config.yaml
rope_fraction: 1.0
init_std_o: 0.0116
lr: 0.00147
lr_head: 0.00471
grad_clip: 1.0
doc_mask: true
MLP neurons of a small language model. Each row is named by its layer, matrix (down: output weights) and neuron, and shows model dimensions 96-191. Each number is 128 + 24 x the weight over its row's rms, rounded and kept within 0 to 255. Numbers have three digits each. A neuron's up and down rows have the sign that makes its largest values positive.
After each neuron's rows, "fires before" lists the tokens most often just after its 100 highest values on Wikipedia text that the model never trained on.

L5.down501:101120097134163166147120103128146144185135139141103118100132113130076124109146082126117116112141128135117143106070126090140131134150132145138131128166114106124121131110153109144074121144119109153146155176113123127129116134113144098121151134135133138153155096118130136132144106077121102140
fires before: "\n", " The"

L5.down423:062124118086193099145091132118126123148116138141105103152128135137099141115103155143148172113104120178128111129077078106123171125129132139127119137162166147104118122119133135063109127166113115105129138140128159092128138125140113168152144102166163105138124145114153143114172138148141095122
fires before: "\n"

L2.down70:112145105144190105154119141100146110136112117111091105139164130104120112118097155126138159125122121143131142144093072129136152135131124148117123149160160097147121083191164099065117140134124134109127160181138137126128140143152112168143149147152108140118160146115113126106183129142126096105
fires before: "\n"

L10.down126:164082116161128141110102132152115154105152148135157142135134150131117106146102126087104118152140089187117141105081100177144142116145115110165131107109135155101153124141102138111193142097130135107107140128124156134112130130128125123082119134122188123144131122114092122107161154180108164107
fires before: " |", ".", "%", " m", " ("

L10.down93:124098152133129115135113100140159091137098117145129113129154139113146148094126127133119126127107151139176194101142110128141098094096158173126147116147169123174155106135115128115136147122183093141088167118139099124087163074119102105150141151147143138192142171104101136138111143095131139081
fires before: "\n", " ", "-"

L3.down339:109127165120171134142107143109153113096095116129083109100116126114109117106134153152126141116164103151106067137101107133168127119074130163107189122086143111143142114084175120135138137120095098144136092093141116102086135118127113172134153154126116094156114152108123142093164153077150128154
fires before: "\n"

L5.down505:119116132099165102116122127119128113191140102132136145110138143079156111121137134108129165156123139146147106122067082115117121136126151104157098099176131115130134127114147123082129092166126080100142152195124106136150119149144121159132138144161158146127101121112144162109139126151146090115
fires before: "\n"

L2.down249:083140142128147143121110081120101094107121098102115123151127169138131087079115130084129128122152081137121125100100105135122144148133100111122089111124111109124107102163157138101109108128136124098135139133137163136132149182116127131138114145161135126138162097069116168089176103187110109134
fires before: "\n"

L8.down199:111110125101135134106153128097138098141130125133103116108123129128117148132169100123103148137094113142093159088160133103100108103125122078101153147109116113154165131163116122145137187163178126142110161123135147114141112111101103094138186143142109110089127107124125121181154085124100122131
fires before: "\n", "}", "ag", "it", " |", "_{"

L10.down479:124130118138173118163124133122118155104121158155110129107127131147136124159155133161051112114119133108152135134108139127149148126102125113132173076120128128103106128089115162170160133123153117149183176115122101116141101144128113070088124128105162158197158185125138126138140137094124113098
fires before: " |", "|", "."

L8.down440:128121140176161144148157140180124116013132143096114121115147159114119167156141143112110129121164130127128112128119131137132124133122139123129166081151126125145151085123101141138147129162116130125149080140173121172133108140098058146152095131145194121140143098125115110129120131106152162089
fires before: " |", ".", " \""

L10.down395:126137153128187148126115135155118122134091106166116115114141139141146136138164149098121128139100101143142191120127140123146128126130111112180135137149122131109131111091189123088118148141099149122141139129143147148122156108123094102095116119153150129188137160141126166120118099154158152091
fires before: " |", "\n", "|", " He", " The"

L3.down292:153141155111181106126089156144150108153109131116087118128125100115115077141085109106128131090096129110096103103139133124110169161162092099148147141123119117123120152127174118113122116110128171149152091129143129132122131091125099099089136136097107114171138100167134111111106154159118078097
fires before: "ing", "ed", "al", "e", "es"

L2.down82:099111156156151158157076106116156123126171136128144160146164101106121142114176153133113138095146147123157153112114098114168131100147140119119103112127091121141100070118137111100133171136124117074130078173171135108127155163131153132120131141116119118129146103137123156128142098154143122130
fires before: "\n", "umbent", "ome", "or", "W"

L3.down177:087128121111144159113082148109127123156091093112137109121154144116128112118145107117103126145149108115125130141124084121189098131124139199110148139106118133174144094157172116149116156134120125168123133127143170116129145129145133169119124127184136080116129166074121104125146102138085122081
fires before: "\n"

L5.down282:085143156136141150109141106127100145119134106157097132154136107078108145139117126125140142123100125143108138114081064092135159142125137153112135106150143160107109127137117145115102107089123117113115135149152114176131195117158168140152127152149156200134123145112123135124204104093121124112
fires before: "\n"

L2.down1:181126129127119119115118150171134163127149139120113118103115110139122147105134148143105110130149112139153102175109101168143147136126132184130144079153115158141072113098144107100125109125086140103124075161144124151121167117132137116119105114100132092090111113123118129133107128128175133131
fires before: " |", ",", ".", "–", ")", "\n"

L10.down173:165059153132110153166137112136098109107127150142123117117135144083109117122139129122147146142148177136107121129112113101128137106158131132139144188130147095094139133100126149143128134189115114139117136124097161154135136101144125144125144138206113139155074124129121108099081091130137147127
fires before: "\n", "-"

L3.down420:177154100105124136155127108116137134107118130170106152141145156104121093134142133156147125125140125140112155136077170102109141140130103106141096191179147102126118143108156114102148162112124086131154128121149169096190137098136122106101108088122122137128115146150169105140112152124107183174
fires before: "\n", "ust", "inois"

L2.down396:111110148136128140183100131112101133150145084117127115117153085118082151105142101130126141107145123149078060128136128083103139112146162099133125156139106094166126127153149110112101166148123097151139104147137098100116130152088103113149144167104117122153126098144113151125141115087131078106
fires before: "\n", "ics", " Union"

L5.down412:128113115157119106121098130106147108148131122158115131140110150109124156103102150094124183158104134163134138114105096133148127087104103115119124136159128136138111115118147145127129113174143108143096104126171127144081111141077120129129154118116128084162088160114151118100174109118110151112
fires before: "\n"